{"num_hidden_layers": 12, "intermediate_size": 640, "norm_eps": 1e-06, "positions": "learned", "attn_scale": 0.177, "parallel_block": false, "init_std_o": 0.0, "lr_head": 0.00671, "batch_tokens": [32768, 65536, 131072], "z_loss": 0.0001, "dataset": "wikipedia_en"}
MLP neurons of a small language model. Each row is named by its layer, matrix (up: input weights) and neuron, and shows model dimensions 0-159. Each number is 500 + 40 x the weight over its row's rms, rounded and kept within 0 to 999. Numbers have three digits each.
A block is one neuron, or neurons of one layer that tend to fire together. After each block is what it responds to, as a language model described it from the Wikipedia text at the highest values.

L9.up260:536541442500472481477511483521498456537408533550492500481491480454457580464578514495555382543500576530521490503534561487581472482558520532495534460522495522549531488462524435504485527575521471460504474512486476501515450513453432571541538546565462470478530475543543466555538537513589510485503472451484424482485445456496481499446469501479461535539438483499542554486543499524533517527578504461483505544504420488510502539448520513557523526440522439397490526493438534452532489531459559
L9.up551:472528520507490509464465550470575512546496447508526485549457555479476534546493514489490448499495454512485502526459485500515517508543561491485517525549516518479546492450475494522525507467551505522509463474463488552547545563436479542482533418490469467423491453419550505503512552515473468494487534477460551497533484522558467554475539420513436489439560444450448476495500515465500530532568579463445496545526482545414571551402580521556524421446540520474516599510560535496455418533460505
Connectors between a start year and an end year, such as the dash in 2001–2005 or "to" in "From 1967 to 1969", in tables, lists and bios.

L8.up90:563574482543530421606544489455523457490564463478492452485556470495484503491454479460502493458496519499562496515454497492504458505574517527479499514573457464507487497524519495467548529509439533496543493516492485471500428487444510522481483581448561523492499574565471425534520532544549479458536416483512525530461423492527450474423550516522444516562490456417457503510458513382494533538474488503614532555542532458553551481489516521494521445512484551472464523467507465566488539494491516
L8.up364:530471553527487481457509465474549511501476508509410541411543488451565467410493476464457405499564457515511469560513501480512502521527452530475531513506503547410491446518579495550551469485474500494520545481511439493503545581514491503460541567412440515455485489440538482504511485425470543514444473490482531479550526489479561565555541480530473552530497537490485539552477496494504509474519464528517543553512537546470464512537502460528473462453544569524547600505438536444532478496428413
L8.up374:519540477534449463553558474439493483475525528551446460486545527542497538493548487543502479409514586470507332509516544493479481506524501480476512484428510509541550561404543501489492535454475494466508534529529523560442490451504461515516484518546510512500533534467525522492441539529466526459523540482475524444587420492566563502552568549452450448519478444478507516504516519539469533469500519456563511485502493507397491581447486515521547469483538476579502507525461470547448505460491518
L8.up388:514527505540457466454537498561506488523447487541477460488538445515563594499517487491513428430501478425541541541502482477570465552501516508476499507520459436470507517526510475482586558479517520473524507536475494488457517479519491482427485510583447422529528459495501542512470477488515519511569497481508528473546442437480498480502523515420433475526525534537509515544570500499560459535483445501455588539450397499461422507438482545538491448470426498582462624474514478445493466491523511
L8.up399:581477502518551438470462502527530507573528433498420497522518487556465524468426507480428480552462501465479520473482554586512536389479483501495476528448509492511561433585534503546465534477511510474473454469518485499540396488450526504500435541492443475431490461420539483573499495472502502459543492453461542496578556556541515471513502547441488536525493586522503526481576461511486478501453493476496499532560507502455518535404484480555520498457497479536499465502421491468521477481424490
L8.up408:552554446545489481460496452514483500610541453479460431435518451498514469418504538483545518531542455536471473485473521515526467471572519506455540521517533511532564505481543502562462542456482484463544498495457471514508517519507433505491559580498467454542478437497509511458475492448585555555538498472456379541521514500485529456498519436415518456573465528464408500525550473512490508507463519464461543510503510474555541520479513444490522502544518523455477590491454553482452502447410463
L8.up533:519473545552479498503564499459511516560476448572482508474463519504542540478537516482558440444557571494508438536464541530505467473530479580410542477476540520461466490512513494570591480484486483485575445486540548515491428482490497441427508525482434415439493517550567524531500509482451597492535428483471537496581465545481472440494533499497477565485495559532434563486533485487495529507437533524521509559486472495522494507376507492515492517436498492516472543550459480492503433496491469
L8.up557:453451506574464532531480462499497491478467440573559453420484482452552538547474489536569500497536477446482445544490523514435444543480492524466480518410481515499486480499488561499491536523496488439487481573460514487487545484510531593484420495566489475503503467558526508502447561558521499535509528492460531496532522515460495482486550554515505499453450486490458495557523469542595468473507443525451475553473469452553529534523518429453507503526562402559498585418413513520530542465449533
Tokens just before a date's number, such as month names after on, Released:/Release date:, On, born, early, and 19 in (1969).

L9.up83:557478480551480494559443491436515500510423490480497488454499469562530492487503527484476472447503409561490521540527528460515490501463468475501520413457484502465564515507520467598533519430550450454497492490486482594600490614473454528487500520526429512534541514568481537477568508431471418472523567542534462512521500486564440556498490530494402519528538500540459539559509484478476490496549455492465523468558466451504493514560468486460475494518482502465545488511534504533513455529557410
L9.up181:509485500536529506466507482426508526469457510481544519421491503541527484541574498473478536525537439487497510505539549458583469538496493451522434478459525442544471526548426521498551543430485607471472478511535458556534510529497518484523451442509451478527511489546435532466447494443464429464485433518463510542502491459491524609499502527538539487517507543460423468560490480452523514542524527477523578621519453496546485560516419512489469499454543514511517457466451545475501427491579479
Fires on tokens just before or inside a role, job title or identity description of a person or thing, like is the, was appointed, conduct(or).

L2.up132:500516539490515519497494431608456504431569482461539536466459527563460491459529542522533487549476490476505522487486448474448482454509509498472430502521496534512479493511501468456445510534555513534486534493542477588433463595469483481508481462528554528524503452451574554514533477478457448420503490502504536482570481501644527486499480460475462578504480515449466538481515505512541551537542399446465516512448432551482496505545526499495497529533492553590470541494527478532584469495496570
L2.up231:477490484546515503506512542520572540560589469540414531456487499495515472487502453488487606486523576460492431460511513430513524542535499493487476540434509506459488460522463474536533453496489541537448568497505452502416419462483499482475516500434478534538490545526500498480526467515542362480487608446477510460487557555521501525549504474515479464505487500481480500418480494413466530476483458458516553578495523523577518516506566481485479490565502560437570480488501533492475429510513538
L2.up456:501518497523465506495515509597466421493575534499524511539515515480488513528521520480471579468490568455462531483522457403508527478474443513430447472567523528490460469530549491553520404568492537534469562390501494435542466452498531414547595475455508454543543533442524523523504502544509502435525589474495457545536439451473454486519475493499458534481470498529489455551484534453525552470534459492491544532486512462505548590529465482538438493556553479510527476515480461507524438491516519
L2.up505:436520472505515477561508499516511495479522485542443610493498495573438475425492489466488494510537564538477509494546445461430567517473480474497436444500484513469494471470540433445483460509501592488422520553489451422570446505499476497497581520443466534461513551461569537558464447529476480509493566464443525503477514557545565405479524541441505504443523497483476537441533522466529563488535489539532535509486523571523513494485519578468467574487537469486558473508458493574504524504468515
Fires on the lowercase article " a" in any context, including census phrases like "with a male householder", "has a conical shape", and "11:00 a.m.".

L8.up211:518468539552498527452472521410514514540509440526476457494561509558511484508520472518501445527507507431464461528553535475556517575453472471503462494534511469455522491443508482560458470472545551483512460439497464466472494448602483518465443472574492500455552497530517479563506513509537416572537452432504501456529483505445471484456524489485441515500465552459429477495488487431488506482573492507437540486463534564484567521538409556523502459515497465538617573465546463441491548509536507
L8.up400:508487483522429538561548504450491558459539456492444505485479488475503449546467464428548571523553499482500494530498492516420462598491469507529490484459564416546507472499498531576388460501528539507443458450465491492496469468493543558552504452568473534519541491495523503554504485527521459454463471513519493493514468521432516542498494499480565557437479436464493483469474634483479557453492546555564509608538541509465469497541517469501461499500542511498491478457414494446485559483515516
L8.up479:501461504462488467537537516476458539492507488507525525443420501447544520490563439531484518562590491476529459466527489449468463460495460520549539472554603502497456531472592506426452454450548505444400507445474473464514460514462573534518554513492537533526438499544553476584486493523503472439467488480518462488538518473451439606557481520582531439497442504501536536458506522531506479506496514482505487499470466482530510598494492522553451580473511567483501495505464551532529497483454554
L8.up492:534572469562514458477567455486478432463479484518435484508525412547553467487490562551534463489536482502489429575543545520510524496598521488512553457508501494524479494533465549545535499489458498449432438481437525574502497560508463465516498456568493508528459500492450604466474494468498505427493479465540523524485449536549413521449478538441568494523480520490517533528532487558571516484546570432521513577487542513557502499511476492436478441525527426521504496563454462550449513491496500
L8.up507:515527570537424451539512533475498513479498528505535441486475498515544448545533560506487489526562511468444491490528530552575567527497517467496457545461432474508547430555506534535598508486574573489472515564412485469504520478466488523454533468503453521498464535418496584531470452530516486508528485527466519470523561504502425512505433472489498551500507430527438428453535478570522482555499508430448540546492529543477526502474512515473575446594443444464524517477514470482430457462478491
L8.up602:453503502492466480502520535433455521500440460559516519433500492478519525501558542487460463565471529418463489471520565419458511552523480508484436412518550447562491478507516527549497449391551506510428515507533503511460465464586483514465534513478550568524451534436426514552543487520526498535488493482572498476485497525477490540529474535415525526502476499474477511444485483566470481511582490544475521522517521426512500460531479549526496549547545563467415483534455491583506528454506406
L8.up603:539541517518526473479575553494409503550466500589471487482468435481423550497492502512488544446492470514469582526494456505599526512536484482514490464465514444388499539463532508581446475545531443493412486506534479493509486522492536491503505510578462481556509533483458481494419495525545501478462532499557534434515514523448561459526458500495493509509497432532590504509514464432506559463582504543542533617512541462502493483548499494474486492507500533549532480525412507516441433511517514
L8.up634:466440511472485486462516546490483600522573503499555480473521485544486451513440493467520445563513518439500516511463514485514486540454534487509535497450547543476554441540538523538537451487573477509515573552472400444512453440465491499545502552461496534545476537479494500529444509515516514543534533538501448426490517502525481530484500523472522495586412427512433516494492544497527469564532486420528546572415526467473487504466451430443435491583415535540552536475450529503472536518484492
Highly predictable function words in biographies and career sections, chiefly his/her after "made" (debut), "as" after "plays", "well" in "as well as".